Part of a small language model's weights: untied embeddings, a variant of Muon for these matrices.
MLP neurons of a small language model. Each row is named by its layer, matrix (gate and up: input weights) and neuron, and shows model dimensions 32-223. Each number is 500 + 25 x the weight over its row's rms, rounded and kept within 0 to 999. Numbers have three digits each. A neuron's up and down rows have the sign that makes its largest values positive.
After each neuron's rows, "fires on" lists the tokens most often at its 100 highest values on Wikipedia text that the model never trained on.

L4.gate25:484486480512530512475525518515485517467506492477496519515495499490480475447466450474532471507480517501518459486495488504482455484498503498469525493490461525480446524458479491480515496521464492508497481567475487500526506467497536522497477476537504502534496513507508476532510455546506488500506486482454517474511516543502527511517503500492490468505547546515503484503485422558452518490490483484530493542522552522487489488498459516529514501486539521497507448508504516503504486475463473480516515536488519518556527492508546484510486498473469486441475474495493456474475498517504459520
L4.up25:488501470511508559499528547459494478503577537468489478543497502522496485500499542480461508464466495507471536527491493493541500456526529475510483528480484502517510476511515511480484522523542482548480477485457517515501489486480428540534545484493539471494465493538520481473558561496483530532501524533491487500512505491505543442503491497515493518469501456500493486507503506484490494504506488511523518507512499469471541476480536508510490544463500510513481473504484517483486480503506509535492541450496531507456496492488549486496548462504465524512459512510476467484521449552519509499
fires on: "3", " I", "2"

L7.gate310:566507503515491508490470500527533519492474457476519500558507490509509537480480436479548468470485503507502486512525517488501480507541482518474466528461461539501517482442505506466465513522511521495478557509510497469520478497454492526470523519509517520474527503477496543522477532461508527478494444513430515457486561494484502478531534478464492477491490513493494463507510457509512545500466498440475530472492509473507498482508470534441464487553515504486530537496497521478542546478477559466501508503506488508493486508491495521499535507523476509474525482481498540511457475505445481502
L7.up310:475532494509470514513450450497494482503472506496473452496455501519472474527554462498534547519482518469535471529470494521546481477488467474513489485532522484527477485503462463549535454528480505487490507516448506512508477486494528486515521512506454517525461486504473522502518529490477492501488477476560529502541526542502511481520524467500481484494490450505512486496481502546483515500506485533468489483457522543497531543489478482497488487491494496542502468500493481518502511476498485466520469518481524516510530477501460493516453477499479516502502504521499493483507474509503481476
fires on: " was", " died", " were", ",", " been", " is"

L5.gate98:568528510490534490489443505516543512479519463517453517465470477496497484529512477483490483508470535472496478496492506498520469459524536564526456489467509500518507558481521510481485525468496529436519478510471519517531544505533506480538520476508473500504523488494487442493504492456504522505532465496480483459518526484479480477535480514462481498455464498510476491483512524500487479525485462460491535469477482510509428514505521534527512495485503493507512504497511494478471510475453528529516519520517523527471486537496486457538523504510518427482457477497464517503496485536501504481
L5.up98:529521488493501528476539494533538492465511472491540538468498528506498488486512475502501480488475513495496499522502494510507501494520514526497506497505493464481498535499510435489465478462459513447473513491501522507519469541506519478566488506522492477473463456481461500481517516548572512455475485468502521526524507483486514502503517466472483534492512515521467500516496522521490486515518511483486499426462469515527449482517499516524473486536511507500494508511511514473479492517462522514509475503488546468522473481528494528498544474482546525483508474531485482489541502493527477465
fires on: " in", "\n", " a"

L5.gate637:480506498470516511509557541509466472547483500466521517476517504551475508507468482489558493494460510490521452476483494506482513504473517466527506527499476512540491525536518506425511516535550514518521503488511474500495530560486498541495493545517515489495557474509487492509506487478462489503467528509488431514509534487498505514506444476491503496487502476502514523470484566483478476508484480487541471489481488523508491536558493520514505492505496501502543535486479517447504508515525502467474506448487527528494493468493531495481474494480477529545518528494483484524533542461506535443
L5.up637:536529507536514489476551485462550556505518518477533471536475499532495477497491479500511533506489488472550513515525510488502496484524477499484502477470516533440504501470475500510485525512497525515525505501509491507458494495479497445518543473513512476510539528473500488495489506529497471532549530453448489505536525476511505446529465475463530515487509483502492512553486497467530479490485488493464494495541526445517501499532504513506456445508515477488520536506490511515483490507494421538447496528566461514523492495537504505515458533502521501512465522493505487549513466490527505494
fires on: " that", ",", " so"

L7.gate505:512557496493499469488511518526493496478509501506500534486504477504496514516459486527505438480476545478469492493504506469537478469489463529494467516538503489510512558511465488470540455503486513501507500489476527504484485471503489484477505481499511445538498469519485452487515528533535520519514521515526455504474479525481535506471498517554508525487506511567501439525522478497520447462483512476504494502541522507555517500491483533488524494497546504459526524498502564443516497503508533471476461517467526536507460487489503534472487523495482522495456484498542465485467506533497495471
L7.up505:519539474477458521493502476463494528561514547473483479506485520505491464498513484487500498530484501510499500473490494502510517492544513564526475456524526524482499473559515500493476504485543511513519533508468516503507520559464537465502488477524522523528497445503535507482501477536518515450540500524465543534521482468511503481487489519485511484442469475491484517508518525489485534501471481498544495514523501482483504508507503511509517501441525505508532480488520476527521480471527513507509480507535527543491534511465499495465466534497473494510448464551457468469460511501497489518
fires on: "4", "3", "-", "0", "5", "7"

L4.gate228:483522509481476530493498516495520535458460501486531459470472548506492469478478539489556498528493487536515438486482505477516515523489502472492474510484516469439494534513498490497524505476522467509487470542563481461491433521503525483499474486514517472518501521522517535515515530512480478504494515514457461541531541512524512502495470512535490485487485541478492521495471484564501502515485525499506528504527487506522479514523509496486486483515483512524550484532515545491508479455508558475539538468464516520509466490535548497513487454487489522505476482471514496485527496495502470518
L4.up228:464516535486485532504503492501482503506530505454481492460529492521497527489444532468556501530522536512474533485458518487474518461540544482460459504448480460481485503500550544492506506491513469444477512507500518501501485499468468557501507500517451479487503478542497538484532522493482491438518481500530510511502506490501478505507500508555516478474472498503523489495480495498535482495488466498535512507496481493480505489471507492492509503529476497531515518500520475501486550487538527507461433516541502498512500499480547526511480484463506520514481482501496493487489440496501530521
fires on: " I", " of"

L4.gate101:506512461464478523499483519491437456490500534469483510496474497514525470517496467532533498520509500532522513490505495482508500532506517470522507478482480508532518467507508522517514461540506493501493466504495497431511552512512493532522471525489503486503516533484475510506496488536514496438495487493478484549549475514478498519533495532531456499487517490534527509472565433556511496484494527482536514558439479507460514494516551502493517524463509509519479474522528506507497495463505429455477497540459511526479499496535476494480506503491495492535495462534486510482489497496527507513
L4.up101:488487499498503517485509514483503481466475485501472495518539505501491499543513485471522523462511523529531540514480492475505506537492507493489532497519490522520516521458535466496551512489467477512510473502452564494510476481456459476504519485456526496498499501498466524491503541511502489501489462464477485533445494505473462477496509590502463543461517502493544466497509472518506525493495508489509476507513494506518486464511512469534536495495506457485500520475523522507556527486483536475493489500450530514533481498521492506462495482506521517542533533494487497510492503524537497514
fires on: "co", " of", "est", " Best", "ce", "ty"

L7.gate692:509505505549492453533511516482493476519481510530513520539502495521460478508501502540479503530469520534531526510500516456493482519481544513502507533504477472540520528512486497511503481530535470536461516519502508504517527499461514521529485485551511504511509520516499499494467500471530491515515477465490450484498495519490530526548520496501480488504484488467453480510495503486499489488515496534524523516520473477435503518527485545522508489484483504520528482528478509476482503480466490461542491433520514521458516505500496525501501546479511503513566472465508465532526502540498512500
L7.up692:552523520515492521510455467459449479480461444436490488498510508489508513515459510477522506507457546556484512521476500503513510435503463494529510512478512522545522485492442473512481554483488480491524492492505494489466484507518507511512476518523501480464469499476525475516471481504481497507494498492515492488501478491507474503526502517482535526507488491502519518542488500507513527530471506501559465469494496515475473504511535477498496460504497519474493477473517495523517560489504486469498500453487479499512477460501467471458512499524454586495496510531462500543555522524534467452
fires on: "\n", " (", ":", ".", "or"

L5.gate254:519541466473548508518527551509541461485496501495488520549492486528475478493490516477546518527463524529493509501486499464481484506513519501489489463480474458525442481482513506531483511483468510525502490450527508503491482485512469489475510498534529522535500478541490502519525474472513500568496461515482507518535532495516490482488475502503496539505511479516506535475549497494491537529502522486506527454501466506475507497456505506476468511488486470559486508491545504493479473468483465511496521515489524513495463472513523478468481526499528487516502434517489519494558497478534520490
L5.up254:546515485509532459497448527493449496474498501479474520530496488541493468539529460495516518547483475473563523517511461495456480541543464475536456525492506446496495512504452465517519498483513514484500501473477517474493512511510485484459505507479443487488444494513498443504542466540514482502562576462475489461486509497476492535464482522560513491460529518518504502474513497489482463520476482498503541454520480500513484472478519486509516506514499540518496538509505444502503535500515467500492488477505466502472504522506483471491526517493519482483509500514494486529526496478505503529
fires on: ",", "\",", ".", "\"", "—"

L5.gate334:485472488501541470499460529459498479532491462518479492523506489478522489516496466440503460453485468461540464494504502505524528496562496475523492476492516535502468475506517480494515504460478480477479475540497497489468485507483562523464496513527520463544510506496474481443481510484512509489519471490501467514525483532474484497519508493500472513516480512521464487517511479476517509509477494518518526498501490476502480477502465508519490503518504532474489497520530525453490505537499487535507487493506532516496514579492446483508502478517488593498525496540516446493485537458494541514
L5.up334:494513479562517514516464547506487487533500499479476480464495458476545456534505524443494485493519519460562530455498484546521490538494460474470488486488518491474455511505493484482499563471470522519519531515506510448489478551490532485475512482482524513515469494499462540476464518480497510456529465516515496467504531525481463491457516513476472511510516536487437548489504490487495502480522490518496478471504502510534511477464483492509499449479495540490473530516495512455501513522480537529489482472475483507499520536483448464544507488526448539535481489537472494518505501475484537488
fires on: "1", " was", "9", "6", "au", "o"

L5.gate684:504540543519484495530529519453477494512493494554484547519516563516497488459552494529501515508524519480475497552511511450499539461531475499473508470496479510503448519518543486503510538516435495518489509508480517493475476523444494492519507472519545523461536500546504484463499485501471488547453497482537470466482497475500497524487501447496502467494530540515505459502456546528521454473478516494497513512501487520493502472502528492509476487516485525511531460472466508546489495507529489485522507501520469463540518553522501513509509496501502499500475538524510531520475470511515512486
L5.up684:527490495525455459507517499491487520469534463491508469487542488544509517519485470477477477505502495482471495449504515517468465509502497551496546487538470516530530499510513574488464538492538495461506489496489509514508481465516515522507491483475516454465466442527516536489523537471503464486514493498535537504512523465465513505466497532494532518487550488505516517481491486516510450495454532456484496410474487537504498462512518554483527494490532481512503491528489491497475480523483517516502452511501516477521508504548535540493459464463505462472503491494499537472499502496515521471
fires on: "'", "-", " his", "sur", "s"

L5.gate617:480535533509481458512489545425488465495497515470499519512518477463522488511516483493534453507532514510482499485481490452491525474486497466510524466541475477524503494461523455521509469506514478484537504501512478488442527496479468529483478497486500523477512502466527528474535477538482479527478521515506512512532541508470470496505487531491475502496499472494467505476452577526474514508453493471539514484532534486504492495521500475497543521498470484520501523469520537517455515501512488491463506461465506485505479462483519455448490513487504471471518508503521539456512506534520464474
L5.up617:514510541498514542538502535528524519490491496460490511523507478489494493475495503493487501465489517512535458489521525447500478520490493458524521526501496474469505497419480441517454454484498471540505492492540554508507500511484532518515520492520513493485444487476512451487484513495556497488480514510510504509509548510473477512476492496487472529478522488473520482507519511511474500493517536514516487465526521517519525501535502463476485507469497565495500507516485532470499538444501512491497506509500499492525530461539507485471511538451469497451534502514473485487465455481515522488
fires on: ",", " in", " at", "st", "il", "c"

L4.gate421:543542477457514458510502509525497463438511493502520492528508557527454491485455488516503466495486503480513518471476497469517503530506507539512491475494476503474489482512495490501531530480499472487482499495416552494469514486450461516519504500478503500463494469499499457500546527500520458521496502512499512505483525536492483486479444498552510534515504516455513498486482468491505508503458508509520520507473473571492485524465498473505492565526464499510473521515504489498498498504499510511439487526515502493472462465487537522476490489461514521476499485515493521528562496515503508492
L4.up421:483481517504486516477482506485483502466509523522519446478438526516481478479509497472480485447553476491505493472499533472503504447549513487477532492501469544514540459454484517504478526464524482510481443519518504522530513480472550567529512488488483488507505494507526511499493478511474472484540471497461509461476503455528482516465522481523553489495499518512522475509497470485493464565505507492527503507477477493491524462558469483480526546501524508501485509492499476537479500519527461476459487511510493511521513543500488515540506525506465502520508528471502499551481457533543498503
fires on: " of", "'", "-", "V", "{", "ve"

L5.gate520:505512510510474506481469518505492470488526516513485535518501489468482494539407461492466508531520491477477520490540496448497473518530506508500488487510490492524499522496457478500505457510543519507519487488485479481509491490517490491527497531543476451475468504511500484478525476489520520537487507516526473477499478559490542509514525497515522503481486502519527544511496476497558504513507531490495505500498486473515500501457496552520455522507475460499487482515479554521510515456489517522514522494517496503523513498501457520549533494554483481529551507494460444532476491497557499499
L5.up520:476519521493454488455515497542475472469480503481480532517497473533506457466483452531479489537464496528522531480497489490450483502481503529488520530514492504513501534477483480511508511518484489489500480503494545489540485485570463519462465530537477501505487493518531476438546497484493499501485519513499517465499511481521520522553536487517504535478514494527538538496479510511540504508497521519510495499502480526498500508519490534514483482495488488506482519525501495496541461507555512541531528502488525507486529458468517514482532473541482477492479530512517486474528556472554494465
fires on: " (", "i", ":", ",", " such"

L4.gate260:497470549506535487502507480499470484515498474524541479518453503486502522502525504519501480540479491502515512487509534516536535506453491474459523524497475491549523522500493490498463513510498539506492489472531477540532479532484491483478445467542476459502509479470521504495483493509492532510520518520499508447512495503522517495515455506465498560512523541557485495490524469494463462521532484462475537505480485508504494507514499555528530490487510477489482515516510469474493490523497483468477497525489515480485512508499510485477507446478548521450435498466450500449525514482557476496
L4.up260:437503493508476518524483500466520507498488510514497490492465528481487475492533490526558495528497503507540497457504495519480497477545474494443509494534469515514502490475481476529478456473518503520510521473493509489501455459513460521496514477542492520490511497504530519517502514487469514501489527500440488523495505498508514486469525490465502465482489467480471482501469496483486514468547490550520535476463549537483463494499543521472518533467450508469522488520511509519533471504509506466466491514516469498491477497499483490507528487482496475533554493528491547456508535513469481506
fires on: "-", "′", "°", "us", "hy"

L4.gate114:505485477483464476477536523487520483484528524481469520477452508472529495464515511501540513447514536432496521482510477485518513453498499484496466490515529509491518495541492486490491491528487486483429474547540520537521546513462487532485500486524492503491492497531510523524501540525514566504487541474492493479555489510527468509500530511478483494464487512492475477485488487504499511497546477447498533522523494477548492512520497502473528525500492511532507463485470506502471487501495518491453516490473489501517512518520508490479502551508475535485436438522483520515486528550526482507
L4.up114:551517552436475525470473478516480474465488514437515534471511500476503493521523509522502513521480499429467509507542466470523474465475469495497492533533493499475421506550435495499537480525479493490478474507504494473514478499509525505469500467502520474512499502470495489493492483472532493527505563538500525496504537524470486526504475502503507475483506479499501469506551502468506533520526500512484496529516470488508516496482485526552480517520493498537446514483507465483567463486525490500505541508481519550558543484533514478548529499503506493518495450505461506517517453513486495510
fires on: ",", " in", " on", " for", " same"

L5.gate345:501475480485469520460490504543503503540441496482427475481502533488499512472494500520502494562539506484469488480459496490527524516497509529507497508517461515534515496540520521514498467534471487513483522531501515483505531492506474468498507527466467507492509479535475511463499520508509555501573484479501486471520494510471445456503463493513544475484525511453513501459536478506505507489452474492523497503483530494509499514524528507495523535489482516467520499479516500464480502530534499450493503510505476487498458536456541455496522493474473492466460453484451522451498534485522527511
L5.up345:522508468534518486519539513494505523484505538521509471441452493461477524503475488508528527507462496473505500507531525507542534508470480480466499467522482512526468524491515508533464503515480492490504489489576467443536458542472463518482525532499535501535491495542491476532507469539499476508502524499504518465503552477489497465476491481479495514448492497514463481466476475496519497510497519470516471503520450515511493523488506439521498482497503502527508490529536457509497523474476506500448501516474507508558519433490493485522542507509496519528505508483507548505498459497510482527
fires on: " in", " served", " also", " who", "ly", " on"

L4.gate657:471476502501505477516509511507482541474478497515530468496551537532550516473530462516463499475487488520476524524510498495485522528507525497505475479474460478537552490512519566526498498456498482515453489452462492516520498523521476547480497503488494473496553516493474512477489474492519502497499492460487515523486533489515485522486504490473503536475495494593485524467502469510474497504502487533511517503460423525551485491479508515498469474490503524528502451481504492481486456491491498506457481524502522473517511464492529469479546525470525449500489518488463484516511494482471515526
L4.up657:499518464517486465499484462467513545471487540533489506492499529485492492489491474492487464456464477525499508474543471444510488502490537488487530497525475462490523514466482547520472505468468499511457504468466515494513486543500482555562490510513474477465506485473517479510481515508522503489556540510502530498509474491511470488521505475507526522481473481486484498503497446501498533547460529514489481500468460549518479482516516513496449466527510504535534516504507508499463491501487459521503489498492490525476464494496500504492544466485514479491487518495495496515528517568466465518
fires on: " of", " in", "'", " to", "s", " at"

L4.gate675:502536515471474504489497532493561480512513499506490481463501434502506529500466451506509499475515459494532448529497481502486454486498500498471460507479531522466454508494519485506500545490445555508462510526460517498536525537491533502510515489482497547547496479489473450458512500512486543560493491494499492570486493485504476495484504519488484462509531519506515475529490469526498526500470479498532535503532483496444453497482526505514449479540483493517518505515495491488497486500495500493501500533531509532492487546502490488507527544537537497530485534458494482499487487482440524510
L4.up675:487509487506512493482547501476533527467502488524486536489494464486525476524494497512489488506434472477491463522463494565510505535479464486478549516448495528480528506522507503499496555500508504525515563466453507475504457496455549513502459509467508501548467516506506543519530511549488489534465497514505534534534521471502500509519508471470497493509522486519488486513476477496503486540490523521494481473475500479498535482532493484523532468513479533484484477494511523467498559533500506517503486532504499520473529531515483527502492485549535525485504500505493468511483534502532478458
fires on: " in", "ab", " of", " was"

L5.gate518:489493542493510483522477484551523480499497538523523515492540493479509555500472522487520457499531525442499531546506479496492481546532540473527505504490481469469505478483509535451483502475496488496497468489493483500493563471475458483435500498515470538511463499499500519469499487502509534493461501526499499541493495511540480499505510470522536488503511485501546478493533508555565523497505521458479512456502548467517439504501506491435473495510461515518508512522522469475463499486489486482492499520487511504441526510455526472517491542520496487490506476488519488512491530471507509512
L5.up518:543513503521514488471519474462518511504470459483500477502486512506457486477467496524494483479510527487449493475550538531484521510513526465519513489489489494478498501504486507543531490478501499481490520511483490488472513499511474483480507491505469509526484494506566468563461493496529523533490459555563519521493543515500491472553470475495460483484487534536500483484470475502461510533508518486507515494502506456528467479479524442434515485542498487471506482519476488489511464535512500513483518528541502502522562532478506503513479467487496466459464516491531567494495510521474538477
fires on: ",", " after", " with", " by", " following", " Pld"

L7.gate466:460507489492496466521504522458496514547465496516539480536507499479568513518518504542443531491474501501498487503472520486476532443503465518490484461453524446488461547521512494481497504512499468501475515525479468458552505483493537467509482484479484446520475509504483487479503502453504490489537489510510505499521513523515489468456487573469537516456533520493508501517494536472483492488526498544513524489476460514460519462515466507493499469489519467481477480471493534514503530460511475503495513467491549462498499521499507492527486467486505467513499478501508473517496526474537475492
L7.up466:485539482530524494502494484462506532514463521459476489472457436517506485505508505492485498508510547514450500469464530450455518468511487514484536513468518484471541511516506504492525492481510496492524492501476472535531517511497480480532459512490507479470457483483486435532494463464490557514475490557474490514508468533471540495489496522470521478459508534483483492487554486477481484495504533508495509505436523538456520528504500481500499504456464490503447479520479509471503498454500542522475520497504553531482460485517494510542547502535500526498504491524504486465525491497525467492
fires on: ".", " H", "J", " S", " J", "/"

L5.gate479:513500498536483496509499485515525531491516490537489532472501454522482534473492476507509541460512468523529476486494488500466534546506484452489496501484469492478502517483533537526552503507452497454475536524504513525503480465553459516501519482510476505491522499565500491521532506487501473487502498519502492525495519519543506472491487461474514488464528511511524539482486526525476477511474539471476501496530488543517532506519485477488424531515494467488537494541509500500486516514481503486479507497488547542476472492473520500488519475523508479485570457544451545495511519529527476451
L5.up479:507441470485497533492505497528474505484497484489511490526483444521521480459509452495490467449472499484490477476507518508495519460504524530510485537512457485513515494504501523498493497540449515513518554529528519487493552485479470513513477475526499527467472508494487512489538532491481517499504468496478513520520452571492537489523487545502490505508536483509514471520504570514474522511493501469468526467517504511505522505480490482528485506489512549518469451513495486531486489562492470512536546535492517482460532519489511472484459540476476492500452501509480551524516446523506493493
fires on: ":", "/", "2", " mph"

L4.gate571:523501540489492493511513536542513484499494452471508535518496519456533483442515492544475509494515476489506491496494553493495489445511485502548529535494476524541496483536487497477527469495518448504499484526506499514483483536527524467473494468522529485443491536534505476486517463514515491500497479470520506469518488494442481519487501466501496498514483501477500513450502483517524536516543494469488489452507491492471499501498507510498526490531495493459473492506487442499510496483524472460495450504523470525504476522458576518499518451500509484464474503479470477546471538526517509550
L4.up571:511508550487454515522509563471546498505515539472520495467446506472502472509539498496473502519533542515479501516462466498472489499496464508533497503488477508456485490493506483465474489485527501479505505498496519486483495518446468503509517502537522464479463471502539476496466526484478467510476571466480488479522549457439485470455465478454515563510539519537556480496495490522530484517528529520488509495495515478502520493491491513527480489545495492504540499517557532480506470507503517506515482517480491505487499501504493537523486496517489502541478514473524480541459479494506481499
fires on: " or", " to", "or", " Or", "age", "0"

L7.gate527:468506494531505483460530524574500484477491540498471508532486509466514545500523512480512508522474501504470506510462533498528504442518499484503489496501489485503501532513478503530480483539500502519492479510475498505487511515469473489536541474501478505535509542491480495443529527489524509509498503467499517472513511460487511496522485495467512522509491511519505463506530461487466494550497436508499506466468513522516508488502497502524535478456509552477536499507579509497502523511512473537435479505471492506456512499495516451529520475509509450496525449530509525479466515474494521494
L7.up527:542475498489511498472492487481480506463491523465472487519493507498509501501532490515510520502481484522504519522455514509498507477446530509534532498489493490500475461512478463475499515513547505494467514478529506496475549505496467517491478469494486483520475508497480480489531506460507525510480498505505529502516517517476473474523535484464459439494465490465496505501516508479510453498521494518478528523508495491489487506484485530539438510489477492528533483544499485501517528449518495464466554535464507500515452508471501543526560482484484528524479460531504441540507499507559471494
fires on: " in", " for", " of", " ", "-"

L4.gate253:496539542525525496504442503544523496481462510499496475514479552518449481544427448531512493477517481491476494537505506492500474515507488512527493490475512455524511522473481492536496495509507519511503496520532551514488498495491466450556476488488466517469499496520496504493499554483510527491484525531523453522524508532456472496500531536508474505469452480514497501500521494527536467506496537489458506505494461518474487526495545512505489500506467500483499495528513512497481469451537487498475536540489484512482517471510516481523515469462506446516486504536511474517510489519505513513
L4.up253:498558443508503550509503537504467461553503496486516523536476469540494470499507504495527473472529498530515477500490496476519485490531469538511508522475516512454520516543476489530493484490471491538485529508501508551495524538476529502478488488514472476538445491438480515501502535502486493479508461533502497492513512509454509476522527542481469484529472504433494454550518525553500506489493546470491555454535534536518481474527495483507530537503492492462529502552511491479498495458499477418474496508505471513482479474537508502461525487491519458518488495498526488488526482516495469513
fires on: " in", " of", "-"

L7.gate580:491482498474416538502498483462507543541491467493427521519483517497510496502511499510519488491552464490550537530494487516521505439529481457484496481497523476532508475493555517487474582530495543510552491467527492476541503474496485481516488474526470520480472512481501513487486514516482516471564499526523468512525468506503486467497514468529523500471510464462493481538488494523531500533511513513507493500486500516490473475512528486511485494523482498473510542464466491513491487528512454481490573515536495525453521474525529504518508519487524519498495468489487488529500471511539516450
L7.up580:501503502517470477507485501454502514502506533480539522512483494500519487492505507526471514499531490470491515538532491505529530517540481492468502489501553486497490475487551543496513541527525516526553507532515515465503526493483496472548525539486498513528481531474484484500517520523475510482545467548503496494517471453449514510536485507519530487506518499507493485463513499514452504520480523498509495533520522490547553524537460490521456492562495519478494561474499488523471531518483495472489516497517477527517505486530499511568470514489485486520487515490505530495497481531496518458
fires on: ",", " also", " who", " that"

L5.gate498:533473486459550483481521503497508511520505496478502496497532528479479472471462514526494461542477488480475496489500487516459446513527543482497467531504511510513480484501522487463517503520478510501530463495498529476505436515493484478507506478462504505514538536526468495517507529477494535514503508491504528462491476530526540481536525486467472491470500534520486466496531497500444502483482448502520490465512485496478452465531478514469537481488512503534466512485521535455517520499530507510500522469507459570473547497491484486474484465508483485487490469516515551508524525489513444538
L5.up498:513513477489503489565486473503514477498549537491508498513504527514482479505491489535502487484507517464510462495522506503479515527504500489462502482520498474502467499497495544517509493485515491486555504506513505469497520491499496502525508491550473481500474515487480482471495501482490526499566507449497539521524521482454515503497502504488491474475506480551494475455480497544478511558482515513511502530510457480561499518461492477468510508506484519596540497517498520532524542461501485462505439484521471452515469538473509528490503537499504503511500536502504482478506473521553523499
fires on: " was", " were", ")", " has", " is"

L4.gate407:518486488528486482499457483466511489477482499530484500542484519468447519464541470522497502470482490516550493440531514518481520509469509481484504536496482538507501510464510503550484456492457484513524508510493518465500471492506514484493465500548513499566532456478547471470468498502495495488524462482477482493479527522507487501497519455502484512519510489504507504448521491511472469486488509500457520441551516489509493541512468496531532497486471547496525493476503488470513492516490492497505471497493522504516513483492490481471474479530530574451476481489460501541512478533482517506
L4.up407:490474518559477482497481492453472511520530491527468492534462496496492489485466489510485511458503464484524502476489479494495487467474450462522502519540465525508499477479497503522516509498489501512521526442461541472523494488500491526469546508479500524536488502497455500503496486526529571448522500510472522517511460511483453538532515496509466485507444494488508477507516475469512462521531524491488515482497525505525489497487472457554516479462497478508437520478445486490460488488515510484519509502453492536542520499495506525491507526538474529485490555489505486473513495521507489479
fires on: "1", "3", "6", "5", "2", "e"

L5.gate441:494509498544520523538531499524543478482502519525519488483524512521513482528493491525484480540543460474509520507514520501507506505461526476531495486489530495522442520464517521485474537496514527508511463522521509491527463524471526510538476469542518496505527513493517461535480515477475518492481486528496459476532497545455530490547507515532451503490481461502517477510516513494479497491511476509489516498513496445468507485504497475512489488509526548486432502521475517539516479498507432515514516483473496494460472520476512508478535526491467490475490492519508486519474534509488526548
L5.up441:479490552516512462512468507538534537454501560512516475467531517456535502496466502531488492536521512482521476507476470501467499486492491521483516498509501486482470547524501464523517497531533518483430489497525486486502473497484535522513471498543501498456489493473494499430518477478514496501518503464497493495525553478545472476488536493503481497507497508536488496539507541503557524455539477513499452488470511523463528515473509499457480482479464516459509464513526462490497468536529492490549473464450497456543493472481535481531515493552497522531472487508494492514546494504507500467
fires on: " Di", " to", " the", " Le", "or", " di"

L4.gate695:488485526517486512523449483510524496485454503581487513460490521495517487513512496500514510481504533487510479512468463527516503508524494535495486491495522526474528496553529531497513542465539509513478451494451504513483494469502492547535548514506481494501546502508505501482499494528477524513482528501472549515520489506550513492543508530503480460510494497477508496515492475495431513520512538473475549584508515500544491498503456529451481483562526484493527480538508489517486499513477515533507522502526491489537515496531460479501501478491517510505509495484512460455492525482535519471
L4.up695:509499475540513494536463554463496531505504508496541533523540458509537543493486502527457486470469537525494468525461442516506501512484491495501525518547514505499503472517505485470515523507474519502509493480517535482523484511477503522486546454521511456528514495501476493514469535489541482482494520522515500497501541515514480490493488524516501511519513458504535526471497493472452496507552491523455506480496524504485506510449509526460463550463504516494508503492517514496544503525526487549466548501470511501491478513482498527481503527527467484511485498511483503469478526514474464442
fires on: "\"", "9"

L5.gate653:481497489513545504492514520500513495472503521480500473538508526536438458503482527517495503493465495497487490508494508488493458486483508492493513484516569477475475539506495486540509528484494479494477475481494541491534493500490473504529547499519507546473484504487509474529522531523477520512527515499519501487464484520522442497526476442509482564512482517499540465479471491479464481486500498492520471512484519544507494478467501544441491503511495521514463531481450517491488481527491563474527461500508529487525512476484526525513494502500523502487542500471465499467479497551529498478
L5.up653:498486540535498520490518477544507492513527479468516498504478452499512492521525515477511447518435532466452495479498510489480511463507508491502510483509497497455454463499553494516469543534532515512481486451531508464519482513475483493506500549506482523501520485477508515537468531478485539558528468496469535522508474517483513489485503437510490481513502532488536495479488479540470499510535463515469491519522490513484519487576537498519502489474528515460517529515538527488510469533517504517507488464475485522529546500484519494460469503528494488496495485528478538504536489495502460521
fires on: " Mc", ".", " of", "-", " St", " McC"

L4.gate577:494484505517509479540479528532499492427490478461516514466515475494528524487498509522534460500488476481477499485447516519515531491482469508500466556545464470495475524490494473508518508516533480488465501506486444507539485473512516502455439482477529518513506511501524472512498476523500504514557506421547508490485491540490479492495500490488492520486477512508496510499488502458459499523485505516529499493536471480472549499515505464500544480496503512491511531498498537556510525537538496499504495473529536494531495501497517496512513492457517514464486511533460537447495488513521436451
L4.up577:510543529495494505512468458475480517534518464474473510497499522514473519469507451505525502513482484503516535514527493494526493500475504543450497514511469442494455488504455514543474492491489487484486505522532539510519517507477521553450495468497484516515510517509508492508523475532485454455465525527531505519481489526523467514515508501518575458525527512493513507486475546503490522515504497525508489539437516473538447442506471458473496475512480544509508500469527498462480504535511484453472505536532501513476460512477506489485486480453505502503488517477506511476513480552483486484
fires on: "st", ",", "%", "ist"